config.yaml
beta1: 0.95
decay_shape: "linear"
max_seq_len: 512
MLP neurons of a small language model. Each row is named by its layer, matrix (up: input weights; down: output weights) and neuron, and shows model dimensions 0-191. Each number is 128 + 32 x the weight over its row's rms, rounded and kept within 0 to 255. Numbers have three digits each.
After each neuron's rows, "fires before" lists the tokens most often just after its 100 highest values on Wikipedia text that the model never trained on. A number after a token or word is its count.

L6.up547:175158113082109176137137132150149088141100139127165116172072181125122110146159126102059116116112177119112141130124105102118138106128129138130149079172133143166138093180137088194095055184193109104112128098130050078137099165109133146078140149146074159163141106142178111177148097110122184133105106134100092127110116194087114153081112107128164064183111146171090101107149084096137148102125189133133148116113230175152115095047111173082108133108142133114175133173111161153081150152078117160114134121181095083117096098101150135135145106174152086099162142142111125104165110087125140168
L6.down547:077154110115118097160086138147137073136094152169133105118171067175126094122112134100144127156121162133164120139153129109110116190155106087124139102125153097162109163163068160155074208162157136137140118178110099129109150132169101096095114078079099149098074091093140148120115100064113070170084157160139122114091194127101173129212115132099142126202182090163135145114100151096106095126152135173130108155115091120092150158232150161142119105181142132080115127100186120108135107084172166073125122108139134148127141135166125151060123166117094157135116123090121146050144198162130101105
fires before: " |" 28, "\n" 17, ":" 8, "0" 5

L6.up18:098120130151079082067155185137122131170106132142157073095120155134107171073168134109178137116145153102096175127165175171166123124113115135106150113108139150145115107064151072148101150091160137205145148096094157133110062129127138082079123089145093063116118083179123192092158086103133077081113165146200136161093101134090154108088096139169120131170156126089116119124133111107113096196144136158157100111146129081046141121145154114141130080109143128146103119188138197169113118118094193159188126116145088117125163182115169171181127081139129131110153129100112080147117127106165131064
L6.down18:133067115159091096112080058112111152115142113163098079088095114159101137137147184115089106109084099120078152114088142208130112128201172185133167101086160164169150140065148148090099132097179099099113078124146171102090111095128148166156122090147113143151141140121128141146165125160142099179152098148132125128138158104113082174130137138100147144104098132150109061143209108103099125130173122086196158209203101128173167121134119158129146116124121085114138145067136157070106111083121092150120097140136183163098155092118204128117123144168174178085114161133159127126131093136129102069
fires before: " |" 28, "\n" 22, ")" 10, " " 7, "===" 4, "N" 4

L6.up727:134121175143104152112094175197175112116149077163154157113131099143114087106130102111154152133102108111151135121155122212175102093104153114112181150103099099062081145180099101133121161123095141154143112147116115096116152111089162141136210140110130142157107195096168156051138101099109128058115100151110133095131160126170112205129118149143152126104073124102140144063107080129109105095155102198202172108192161164129164106142083152085135162128123131131154133142129123174112102146091142123116166108125150179094129100054106156134142120058088134139134074160156167054118074135142081154
L6.down727:142114099095159115100108169072153118118208119151173118129144126147160095141093128095134109133178201130162133089065074191146159118140124112134140181120137136072145188099127113079094124142185106167130117153126076123139156131166149105107133130165152068103153101169177153111164078128111106123153117117084099104101134057165132099118161100144137094099105132105140127091164172116124114170061150167107114193160105123172075122177185157121092136181161109096115056157132143107119106177140110106157107132065126088145088129144160147094112110098157184158197151111102140095121082146142203065
fires before: "\n" 74, " " 5

L6.up508:122118101115128138057097121119107135138097140101137091128118128099104154115143129123201159064126166134136135146104121114126134127116132180152072133099144074159148160101077070114110104122110126060153145121145155166045162147128169133157169115122151151125131082174161134102162070087070057169090102105143201125134094144061146164144109078146123074132153105129124143130123086088094133172159136110103144093167158110203158100161149138124135107173221122131127107196143130150154102172099183092157133109139119139168128095141153148096114098126196109130220112169156085160077192134121145130
L6.down508:144148097112159198177126110111130107136125100126153162092144132091163097137099137115183147166143118162168161103160160141130111169097177104132170084149195144109131132100103130092193137069133121074164176169120114174047178132105205139148103143121171101170031092155149143134106086163144049083128104147115160145110114145099116120177108139190117117112167070159116123166065133109151119138081076173149135134176132121141097121167182134067088107124154133118069121127171150153116155138114124080165125065091105127116118085097161167065093125152147126144121092126124151103145079152162124100
fires before: "\n" 29, "-" 20, "/" 9, " (" 6, "|" 6, ")" 5

L4.up32:156069135098151146129149185080124088137130136150095082128099139120141099149141142120147096136204118111143117175106142113139115132105126119101124139125083092114089131106074118103131146079124114131187095034133165166068139146074190117097103156155143121112093153135203088136105096110118067173175116186145118160114149149222111149121137172110093135138176113120081146118139162131224129068127132157100120132090128164118117151182087083126147159079153132150106146129205139177174088180129151113157113192123102073113120106140083128097132072145184112110101148159071117099130094150091136128
L4.down32:116080086106122079109109117089149160173124086174130102077178181068165092165115078093106127111100131128062141076166064150113142114087142159150127165105166095165102084118162093110112134166152122131124133149092143136064109142156137200147115132099152115165094180150186125155181061158065140093137103125145137125084114154130117159206090139159170113146104125106131098141059121131153103164208108180174147127148129165124103167106103215130161148107093119122088158134092136110091103157106196142118171112172090128181167103102121143128060173137119122107148107125133120170116127096129100142
fires before: "s" 34, "\n" 17, " " 8

L6.up701:160157066098147148146090128117132060098097164100063101096170097076124068090156105103143140132136107127162101103186103131131120149120056142136105115148144121148155159084130053039134213129182116121106116113151072139170149106124118169120136170226135164114143129185131215125115197128176106151118106115156130123096088135084141137104228158130111130151182117094093139108135127143143207164129197117120138105121116146110141111163158157068184168134103151149162096129136103088100185157137111094137106138119181162131116125152098104094106118122091136127123124118123112106136126130134127162
L6.down701:148148124140085140092152115198072141140166159191077094169157140119112083085180129092179119098160175170200081147148154106148098120112113160154153104128176093097158154162157102172114095117113059159083133133124093182073097167142079119146111154122109148091103101097113132119174082069149108142062093161128140093156132119137146147107093118137165103148127121075123126156178077100174156132103106124108086111099088110125173057162093173150107164156130092097141129128144174151120126087144131120130141161109161129138144061168114109127154046175113083159179132129131121102180165165063168150
fires before: "," 21, ")" 16, "\n" 10, " (" 7, "t" 6, ")," 5

L4.up567:139164110150120182113119110114103086063176113129108127171134105116117110077143059188134177222120119098192100134127080138195102147072165135053129085165111199131147147119090131136074095110133131165109150052115064146090082117159138132086146108116107083089136119124144162086111138137153090179129110178155077118154153154143114137114120158129149150151086072171090111136196147147178177121150092115064140152101121153096160153159102113116093130138100115146165172120131084167167127131137123135170119178120135115137099178174134123125090078148067128077117184155114164147117097152119131160
L4.down567:223067140153097119091139104146121136137160147132125078127145137141129093141130107100158129101097197170073137119160059075115159124113130105108178191156134114105115161116066149112145177172145137104109129169138129170123135165150135124151170104069146109174152081090151068079137098170065201074176118096175129099119085161131176103179121154164169091090144113035142135105107144147096108150145148102109123136170053139084104093175142136119070095121119132124124082112095168171126163079160132095162150120121153168086130092092137144118085128130168149149178085117115142126154174111134129103
fires before: "\n" 78, "s" 5

L6.up651:171107157080072132064130087106127137126096080100174158129098152109156178137088097124140113066136183126059103150132151180102123087081194100160163150128142140130079155142074127124144089076125109086101187123130119215076154154088162146103105155113135090122111086148109062156055144185141125161143138195147164092092082073167108157121112158169130145134171119108102166110164079136163139126163136117102130076162143134160133082100089141097129110194142141137118118183130145168120092144124115156139109106179075174124144139115079130166072121128117099134098110179140131164116136192151111154
L6.down651:130117098088142164167083170119159087137193112136142117103110133154117139086145117130138121170094093116113168113094166086186057105173146142147152135131142104170119068120139088166117111070099152112186099122101083144094080143047141112092140100078174135156143120143147172147104164044192105142127143105096117149185122143129123123153117148126096143130112161124109105117133151176143129204069096198154103102145203122178101092142164095170111110084168116120134142111081104147132125090123141128209150165111141123091154103160085053193140111101112138111177178112131097093104116093113188126
fires before: "\n" 26, " |" 22, "load" 7, ")" 4, "2" 4

L6.up44:146105100095115115181124141127124084130163120142120141213087103119088079120131041130198103132100144107141104173145119090130118099094096178124107100141176062048137153151184088115161163139143138135153172170094138119125130121106152125117173146140116131104118138144095100121183187091079182121101092135118159125090089127128178122132130125103114113125122103157112083074125162084108127167110134171083105116090148147077116118079168169174144115193168173198067149197120152164115116229130101160118125153068105145130105114128123168089128150106148112101129076146146115151134167096165195142
L6.down44:138115169110139108145131108067101119126100109184123133118166108126110168169148082113164143122108146248168092154157121129137149176104124128089084086107088095138166132116136170169113114168155142089120101179106150094085129216154099058108117125179134131106141172078107106117193143124120130104165142088165131100130137093155122096152149122112085094137088136115113131123209145136121087103138134148147137167082116088184119080105083155108214201093176096135117106131172101145077123087098168105128118110124110120119128175135124142141177061108202144091167119105143116141045147163141147132
fires before: "," 26, " the" 12, " he" 8, " it" 6, " " 5

L4.up388:109139093135108142102139135137178112149113138101148158144135113018117091141168138119137136153168144173089177138178152171129145128064116130072104169125145120152069120122104084180115145082196121118133119109150146138115185086113142078108183141152134108106171099116152143165136089099119134073041159124150157180127142180115101089180129146074082095164171212088138155127034131079094114134105194074109118101112142154142139155138174099152143112089104147137170101152104137152131082155122120094174066153131138108112079111114167157150162119116131114071141109087158119146162111127097187143
L4.down388:117175116153113084123088146159188117107138177097177121143113147116093168139108154155124123112121137195117202167169047132133167159149169143096080133126092109134177121119104043182141118155140093151173120116068151055104124125166089164108187096132135131156137117117151077152218112122106167079138080108065138176117125149134129102145165185097119108171168183187082114135115123074108148121074095155128091076129127142099124088155116076146185094129116108127155145091112128120099119133097079158143135126176072113101133139118147126097132137142120126120176080142060118103212128133116130132
fires before: ":" 60, " " 12

L4.up200:100139138154200091114120065100147139100136132160079124148054136104084168119091127165162126132114126141172102153152169075115085160106090132076094097082160096136131114163150119146145123108107187140082159082055131107127164084148110111185100156123088095135141134126176115146116167067153123120196200112123151115096117091156160038169133133160207157181114128152128121145149125093132111190129068134133171111093147108139108150113146155143122109106139130131077150161076155108110147116101096119104126145182074159210101127037154150142119174092119102153136147158098121144117148070097156113
L4.down200:112141133122146119079102090114081139125142128068156143143106172126095169124097042083217122154094165195108140152164123100154098129135146115100135090141131083119159030081168139131116169135109116110159141176133124132101071145132110110120117083136130136099127081102101171172061090105141127112136147172114117182136145108125117104153111138125221118123110135110071157129140145136088141134111144119037134107129045130100146140155176168109137145187107131112126103172176169139089063110116166091098130148161114190104128095140171183171185112157133165163178176175114146110157134168136116110
fires before: " " 49, " the" 12

L6.up599:135187132129119132150167066067160102086078161149146093120127179112119133071112061076090159093153156111080080181172121146133124158100131143151132137130190128153117132152102128109194150139119109160149077104149152139114132127124120174162108174112089141170162169120093099150120195130162128101059107146143147160115106136028080132133151132129186135130110102071103165145163104113101120134139083119133077132083145098167149115114162120096167108102121120125106145159098179119170145143075179113133136118170165160097160163131144077073165132213105127107131098136180101158072114195150094065
L6.down599:134077109172175160076160130101136141144096087145136142162113212148122115132148139133119108153114186151136127086149155065117073101191148126140127157152122127109203115140156168088153069167108130175140094162123132135152135192132110093078153126109202169112142092155139136113171094071197156191165129109123156127153036098104176108148087136085154122176118126070140160115149115104142076097101036051087107153171151132075074123102122159164132095131111118166160109149117122095118121149134171169128150114066119093086127115104095155119094114143160130121166108173111109139085123124155123125
fires before: " |" 56, "." 20

L6.up356:184155102172145125156065132132088105127101149143127135126099110094150189112113151106165180101151180082119170107094122164106088095147200157132147068154156120079129157132112121072076104117140137080113175092171188142096119095118185114166132132098117160055170081189083168123176105158150064109162188127181136152175125119106112153198126142163100094088178112114107124131128097140126129140139105106120075103130127116146121104099141136154131144146114116085102122086126125104091122151074051133111109152159154114217122115098125170109166084180149168073125137171142090145061115151166117118
L6.down356:116093146123127130133146080116157177121095122096155162133135115137129136111103116149137163128133134161090185074106071110068060186160112079117128170097153111150150150133082152108116192153116132062085145184112114165148123117148163161127120131128157124105157072176099158104104130230170055126066147096155156108145150141140114147134133163169073085128100081139098150153062132140104142105102144107124176132131089166150134174152088076178114080115117093155125105029074160125218151118161154158137140151066089137129122139107126116063136149126161131126129126139095191174124113153145085132
fires before: "\n" 22, "-" 14, "1" 11, "2" 10, "|" 7, "0" 5

L6.up104:107139160109195143110164087126158151129100110113099163116097140114158052130115146170152139123153202103112151151185183145117110154169112093150153114123139074132054122140088141104119126175131122149096153108121119099154150105157128087104136093137108143127170189087139101136121157093118139150213134174154122112137139092142149167152116179125113074111099084121131132133150108074120098111154103193084112104103108153162112129059132092156154119169103152227129171124114105146089104106179048188144139174118132146149124095094088208133096128099065122151095086115065167049138107106126098102
L6.down104:122089125126091108121158145135080120115148145125103095153106118147122164113213161132166133180096115145162141103098106144100133191137112075149117168164188185153114137110134049108155171103188100183153166096143107144139137153158182131133121149155124165116151068091107111111095162120112148166129090154189053096152051092075125123163114085159148160096094128090126169146115084072151158144159111096072123136169177134101151100123141122142112136135169063120181103136109133114126144138101098137093177127126131097121103107103167198081113112161192107088084107173083055127075167099096150123
fires before: "9" 80, "0" 11

L4.up40:157172160180144129124156167158106127109200171102163158117180153132105092115124156143105107086129135123122150128152200181122080163113135115128078166079188120107170112191112103130111142118180159060154193156152102134157113157129140107093139217133146108073120081086224144125167119087112092128146088122130092115094127147157088097136125170133094072126159141127031111127089143108075109096142156105119110107146126095120114103188081146192158134111123111172101084136147114161132189151109130102115135096173145127130110129096102143114136124149050146087174158087140095079096115087134096132
L4.down40:136203095102158140120161159119105140093172168157126101118169207130126122101082122084132147147140120142146111143133162101161111155206120119101106107146139102170161121146087097154159099147127135131141159072166141074068110129121159090057158150121105135098116078158150143124138099122114102138116113098130146175179109119157140179104144123130055101118072117165120110113128071104125124077161100061181085110147105110108146111088176086179165095105099138093231168160082172127146089175077142127122064118040151091134139109110107131118149116180149190139101170146101147136141188157103148118
fires before: " |" 38, ":" 14, "\n" 5, "s" 4, " " 4

L4.up633:108141109096083125081082087152211066111151178098154106113095148169160162148151140167108079157149177140140119120114104154107075118090111118171115131140164172098098112158133135098162139119081185110169180176111124126065073147090167146116110152119156135085148152127149105139111151159065103166110142144186064143116125178148128085107114121146150073173169115176114127131160155100148086130143098165141151045185171078185089068132118103162103142131130134184063169093109087164165155139102062121104132111126118116120100148110147151163152129180126089125187143138112143096146088117112112191
L4.down633:159113068171115141134130149145180094075121163151156095146140127182186079073089112176169161165115179106127126115110167159098080142131110192075054131154084129104100094172123067111171090092102142135165181163101104069090119152099148107065167155177106113152145157110078206128119087122159101145100091147110121124100089195123078116140143161143109135131141085132136113137125154142119135131108104131170113135141182165080099130167135107088110108146092147187096082115105115108145071165132148121135189107135142175116097134137138084104148159133166112173164123182082111136087173129205096108
fires before: " |" 26, "\n" 22, " " 11, "---|---|---|---|" 9, " GA" 4

L6.up342:131137138142114088176081099094137207112072165174093160197125081128187104124122131134161087117123124132134147119160135130164107135084178175104155125112148156133161148123086098117098122162088090133147152158116101133112216144145136155176128117125130105117131115101136125125081137111108022128147042125141140086111105130104173139167100116132081121155105137102176153134179168121150160125115193084121093180179145085141116129174115115141128129185192083110040114103118100137109065135112154197063077095157111159122090178116108168113118104088104158087102132169128138107130156073104109118
L6.down342:111141113131168135130120166110155163103191146159140126159153175123131196067115113168157171166158117132113164081133093136124152198129068113098150117104185117129138161130166220101196121108177091091138128101104121108161128139113145078157163109110134074102159071109069083158096100130120200110125127087188168111171128159153111135113113127104106092103124146118134099177160124126119071108120108098108153119091116116133165154193137076130085141112092129066161089139126113125165161102123168088188158099145119109109106087161133154053144140149092144185155114084132055150117116178175143064
fires before: "-" 42, "\n" 17, "|" 5, "3" 4

L6.up661:136125128099081128103032080133098121132120146159120182181172125152182175127113131169103127135046153073131167089119111125037057134064181100194119111127125159136115142090156090113075107098103123187137130092139123113165128125144111195134126146141068139099096110124100141165128151140086127151154101114132182084135121150135058145148092163125196123135141060118163108124178085120157143162148049131139106119140076098151166105094196153203157122129143110177116094149083159142122113133069144126163110112155141129121117193145066124115152115146138133139095091146140121158131124107152113147
L6.down661:132122166125133087132159186108090136134098108139130098117141120109099123083184152108117096112098080138162131142101164134191138094132107141117164131162161115132084078185060076162139111138112123070116091116139140105155088135034095110113112113173177122115123163162081103088115155109098108122102081211151150204121097112111141203081132188135129126116091107093151154148102146125120179153119189147118113112175186117114125090145138093094160090152131041082128153138162151160109153128168156151103146145119174154095118107114196125114140180140194100101172168120055144120126116194120086124
fires before: "1" 22, "2" 12, ")" 11, "\n" 7, "5" 5

L4.up60:157180078128129058114093092129154092115101115162145130126116152167120121132150102130171192135103145119074142081138127134166133119065165120199122149197177121192172119096123066123120087141052118158104075129113123167070129126124120172136101092110181135121109096105160170123163101161138145169155116131119114142144126147102095081132110137112112159110155097079134154051098170106176118101155122095082114068158122170181079063158144157178131124105120109138138133067148103151117229159105131123173116175088125143118122106062114110140167069084153110127090153145111151170166166118108128163
L4.down60:127125075060149096176133112164058154107130143137146204176179121091164093071097105110101140127162157156176110141138160081119141138130141101204070199075090138108159101147121104160153162127108088111103124143086087119137148135117123050111166145172154154173106116083115111103112099113145159162133143135125150094087118164140183130138135152141168147140150140096139113103165123129136072113146083066133139137081138119105153183159088170070128094118126112127168032201143120180130104068108153080099124070158184141159140135151150105081168116136134084129176147119134132110101102137193126152
fires before: " " 68

L6.up353:157144077093179099127148108151157093144146115187070147120158091085194100157103132096115107111142161109141203116098097142114119118111194104103163141138102142102158114093077070092096094150150191158130170077122170145084197145099108098182107149136123091143153104129119166146174088198104159114117113151121146081091162098119155113133093147142114156142112086116152205098130094107136161122126153090115119075159099141132149099052110108163090105094124153151122177113090135153193149158161091125202134091138097088093122132111141168098200113080115127167103144170148093135189135077117123179
L6.down353:157127149137110159074109108132125123109138159080154137156140189081118125125044118147132104085155113095106101080087160164115052107049142167100140119089183142112112186120122141141153101127117186119091151141104063129086163153093123142152173179081135128129155167178156096100150143082083109070130149124143150067163099109122137187082092151159171156171137143123147061094112158145108140130087156156109144174099183129109145085128124107081074094139081114136113107139097134195179188121129137169185146094179118135091103132145138102144107126130181152130140181094137135114048168153138104171
fires before: "\n" 22, ")" 13, ")," 10, ");" 7, "." 5, "," 4

L4.up546:113116125090124147117061073117188114161133146148160068104112095133129108110153064104119124158119119144139093142110091142127114121152190134107079114123131097166132119118145087092140123125129091144172215101125149131093124104144153111161137132086141124098115161123105125146188079127164092162158082150144174067127082147081127126164123122025095092166138119147146213169116112138077153129141143107109081121147033180060138125164127182155075135126190147082155100067127125166133142156131117174122108141157116204132137085147109193107166143116119183175135108138071150105166107166127143114
L4.down546:180135087151172139156123127097163143181087050168124121126114115138104169096061158133117150099115093130072156119166137163152160089064132132088111128116075072129118076114197108125097108075077135124157163174145134140100083112147072111082115068088099111108100121167138171105126150127105187160154075124117143173120125216106166114160106175136102134138140126143220124167120116146186130140104065112120120151182068183120111109111143105155117102124186104164074170096178152118120132142138115123114141125101100152131211135138140133095136171094097153126128128067185150172129163112107134127
fires before: "-" 35, " |" 18, "\n" 11, "," 6

L4.up315:117062114128179078106102139128127101137109139116102145114119117147167075067191089170129123104139102100106140118147154148100066155140128176124168122127102140135157126134160125117079145121127117169079146018124110157083142126109122096098105150206133137075094115080125134211121125146112137097120146194066137150141154179109089129117118106095148078125117072134150071136169119117097169132183164179175168097119167145104120165135131116171098061140151163149111171149123143168083152123048129131099124132071089100159133128105147132145103168175136151181088124173152100165079137203139083129
L4.down315:125158117070136073116146146148152122149107147124141106142125101059140115108141073036107161126178052121105164124119103122082147087142152103136126139166124128145177153128135116109149100090199126155152118134142126183136119143121191159190131121118138151142105132061145151071176148226102152126088111085074147089074080126168111171117181166169107199089166167123160103084121116120182122121113171078152125122151131136136143099124099176099155164163133102173153128144167223118098068156131129176124141122114095106109100121161088095143076171118110116111099136150082130107103100174165159119
fires before: "\n" 56

L4.up254:137117100086090148060126121169147070166158115148157142138125111060141133127113187148146111119128159128119152149135120096148156102158171134133130146098156090151117176112151124149118148096153141135104110147145075146136173149126126112112132156078138148139160118171166124204132104123109124060130165100097138125109159132140138131174164121127098090181190174148122149072048114111134099069129159146096096148166136155083153156135140087083172096141081108157210119088080095105152128150114146172121116092154048151109099116061083128121139101079100094144222119143173048164165121119060187164
L4.down254:114140098083071126140143138119150112225150140121140109137131102097066098069121100092108082132144099081147132157194133180142126152126196090193140170111062165186137103074131081100180158151140086141160187134117089102118093167155160100088174129088115127153143125191192071127128074107073138144119132111100082152111148138110141084114166152131089141183163143157111118156098157116161139116085077124135109127156164127079138146144113118150130119118144097158151107114147156115091129124104118174109146144135087099160142109144146159148133185231147123150160116160113110126088074088047148170
fires before: ":" 51, " " 7, "\n" 4, " by" 4

L6.up767:065119141097072085124110159176160106126107077112172077132140096149159116153115034063124111114160191118081140104113128148116124124098202120107154146174130097166059120155102091106181143074136082169168141124100161183109120176134196151124144125127180056127130105127174106051120144158124118109165144120112189075116122125156101083123143196119121140134143115089146149096153134133156061154159107152151122061144107189158123099153134148143172123129127104163109141163133107116152082216145122127107087097130129195113113157129126172110126092175105139138132123183132121126079089141132127171
L6.down767:129172130186134167090087113135097124146114074139140138141117105101198105174112122162164076090201157105177143056138093156214122101086180120136137184146116127114140127088128050080096138112132119147165126094118105125145114135109187139120118025153145106153101079148186116134109083185140132158154132125134126105141143107128090172092104150117107096180116140135143104132125129147065150143098110174178111069159126220129065108146138174162092155107113117106135110183113122090165108184158174103138165100139131130115143099143113113103104117167151174091148126083155106091141114083170097180
fires before: "\n" 88, " " 9

L6.up410:075095132095104232088097131115147155131139138184121104105136090145136164128054110084164108032149145088088125135093109154132147145120135137130111129201117140113118064083143165148104146101165087165127145122110150215130111086121108121192127142147182106095129065119131141166146076083124114146159150129145091149119192100149145086171128131149143095062132142168124131129159184129094125173168077103116110148166095106147129083096144133189136124170169132207172127148116139125127160178164149099160120120168195119119119110084113151155160129080114117161133106100058157112111113131133141066
L6.down410:128145095146143102145174120128140141141093155154116091149112122057096143134150138104124134163079111111138168091131125157109093137145111148119160152165127179141135123141131246194118118136112125132109169144113101081187123157057120132093127099119084149091093109105129222101135112207118125162086130067140091156055107156132095172147158100122162136190073175121170069128142135132196131152160119132105128142154166168124174140119088169090106158117116148142166111132096117052125176090077143127134118080116094073075123148184134112147134146136149123116088037125119154132095173084142139092
fires before: " " 54, "," 7, "." 4

L4.up206:123168091157121130158116185165141081064050137135145178042142090190229135101128071148133115095156161101069078098142126096077064146135138159131124126095173120153116120165118119160185133176184123075129135110156129127075121205135111129106151103139121122069158083143101163129162092106136089151103181189115149162123108192127141122071149122128110172140154126111155094077150145170142114131188149143129123100119134145150101142142133156154112139083101145107069147162108100131104113111187178134123154118104179134120107117100132106138081093154088119110098140185100099076125129195128101151
L4.down206:133161135181158085111118116188062073053091105170119122150140106141132101115119115154188144093154125129193140128152141139125134061040114141160106125114143120128152125128157071128161128136137172116123152147106136147163148131130151148150110144107073098125159157109133097087098150121182111092139134121181137157107133143137055132088118165148175104095155094137187125086084160149169068126102083120153126085087134124167197186153064177124152123094152136159135109185080111054149088151170077155097197091129113094121105162123099177153099126120180129168151144158132084048102103153140118143
fires before: " " 42, " |" 25, "0" 12, "\n" 8

L6.up698:147144094148097111135121114122099147130104105149167126189115122145221125137116118099198175108188127109171072079085096157126166148100094118110105123167162172120094166074145109119162075104130083153137133073147091142087142125083124164110135137184102108122080160125098094155145146141131162148130099143115184049135110079125178146097207098119165173156137082091135145103101126063113158188185147128081148090134115157111129120094124157123126128082123146097167134180120088167101149113132062158189147102135160079103087176175126157112032135143132161121152144129147091157105124072110135147
L6.down698:200149076143114133076153106125063112168145135109128124156123145138128062157112127147124127161080145084099182124141123139174172085083141129128123081096164152168131101121177153080148080063131161154146103145079125119108087141121051167094100130144136202099092165081143125148109084136132181077148179130156070152129124129089126172147109128167145114058164107145140107082143126201159092098144127168132073142077124152143150070110098145135110113128147160194135154117143163157105133157148172146160111113132168153161144087123103108096123070190128090139128061156137195092121083122100192148
fires before: "s" 30, "\n" 17, " of" 11, " in" 5, "," 5, "." 4

L4.up322:155111198156092104109096087085128157155121149073128146123088162160116125167123118143110088123090118175126053147119153139185116135152036120173144136138155111076110127105139136199130135169136131109116121132141128176085133115092105122171131131125074186051141083127106142172155131098129139117105111073134103166149117169108130119111087126170113101118131129168150120105112133095057172114157178159090102113117189113129162110151070127113212159168114089127158133125092185159121197104140084116061148113138108142128078117127142158176125098178088137146226195096139141105070135095127129097
L4.down322:155091141174096170146172091155129124145120185106119105128143104123080092127228110108143124164103150134109148154127074132182117104134126131103156149120144114138116083123142148157061160103099120189169131040194114105157112091096171170111078131102113079095154168154167217121133146088080176142124070091138143149132197153178134169122137104082099116105100114186160110114108132112134079091131188098175116148118143097115165130134081135143138110129126165097203078096151117085039149154121192136118152108164108159142125154139085100099135137132150136062134122117144133161126089097083142143
fires before: " |" 55

L6.up12:125115101164139100126147142083088095101099175111148152121112107172119181191083076143152098145180103171123132130133126102183092131175103102085128072127117118109136109161071052143156128196117076140111175108125146144159108167158149121194143069105180196126117109135134110120141139090147100117122062136102168122127129152098124099131167099076119122103119097152147121104143061134125167146107200043125125084092118191148147149147067118137117101163129111091120160168158111146122052136138115137206126145102114137104070194136130199109126108116121141117107169201181144121180135126135096109
L6.down12:049162106140116171108141130017161105073091138100184105121073106065127149121154138134071199141146172126088120124084148165180114116166160157114097115156077112086144160104097139074110123124110116115144080130140107106168174118116099106212142170108158130108139138114118128077155170117112114183173142147161172107198125082177118145138106100139092100124087136145216145164127144137130105178117164106164152142181187164143179130113111104082128116174094138117147087048138153134135131129118159132146150118119094125122126176090128102098149160070155126134144069085132134107066103122132123121
fires before: "\n" 51, "==" 12, "===" 6

L6.up364:154091110120129101095079088088135128130098160120132213147155120127141154172148044102189151129109124083141125112193108093093155097052102085162128163184149197195096149110138131118106169144117118173136120129113133093091085111227136180136112069135143079158141112099152102141090167121120123146146143089152188095099144134142157163156120121139088118090097107137138135112086188127151145135150118112143138127131098168129111086040184122113111101081157136108151102223097142144168194107174090117133178149160155099118084152101115127124180141118107135170149096089112079126160118113108104111
L6.down364:115117091156152069139104175100113135056148106093141124125109132092088139086067129104149122107135143112123083123140131132212120089136168068144132145121134220045181085169140183134099115135135119083157095187162115149103090081111139097121131104151147101144125156128083135144108146149207171071117116167136119114122167107175156162123153150127122094105132096157093054068178140137179099153114091107151163116176060185119149116120138094146076168141111133103135149152153148136114111119132119142120113120117154141156136074133074144184206160168080143099075145124150180141122195079114129116
fires before: " " 90

L4.up180:127146114127121137093192114135178099140088150170163166133099169149197120199182133172138125092151131124108096138110146152103174181086099163168124167137135124155121172133081099147123116096053142137112159117148142142073165128128100116092113135108121118106087106115113106117116215138136114147051123147111176124162123133088105113177167150118130083099137079135151102111123138142129131048115116180184130112076091163166192097102135147158045144152153095162119151070114118136135108120126099156082099190121106135118136170141195161113170139064102091141178074097067115150122091076095103177
L4.down180:095120168177130145173073099066154061153149157100073149120129172102099146096145103146099163154088076168086097149132140102102154174142156155196148157102126098133109090100162102138128151186105076113096064101134191144134120189077189160104084090101154132078148149165107158138106140116084161096134129161091084159142126125128150143152187125203137150122158053123197084147130126128145124110094120096144130131100133133095144144135097125146082151133115102105132126138160137138092079157173184085101141108155122118157125085137081190170137116138085101097118191111165139083141183162081154186
fires before: "1" 16, "0" 13, "9" 13, "6" 10, "2" 10, "." 9

L4.up356:094146152085149127117115156092100119072035148070167130150161125100182098084143075093126155095162133157177107145180131091152160131114152117156152122092161141172137106120117143131162143107146120095140163148156152113135175143188124133125098198094101140120097167156091144130103111186090081105117126131156154114130121101172066103112081139193063100127151082117127207097152139122125052110065139113183111140166130091100125113121159104110130146146148129141149114187156088123144158149102145097122127093131087137253150110067129114166156131138066201147157125145120128122144147128117061096
L4.down356:102109188124094215138159092192162117077166141156144128093147161072075129138091151126136115183139120167090121164135126121129121100103099102106145198118125101136072050160169137064148118158132103142203126127125142101147134150112173137122089085162134137114159145090118138118136220154140134140062137126097123106162151105077108155114114142165139147137129127186152092108138153128114084163144111102086117110103158121195082181119164148128167163083156170147098131121152096102074095116145118124177204093092129141086122131172137123064070115136071122158118156105190095073097099111156165108
fires before: " |" 26, "1" 22, "2" 12, "." 7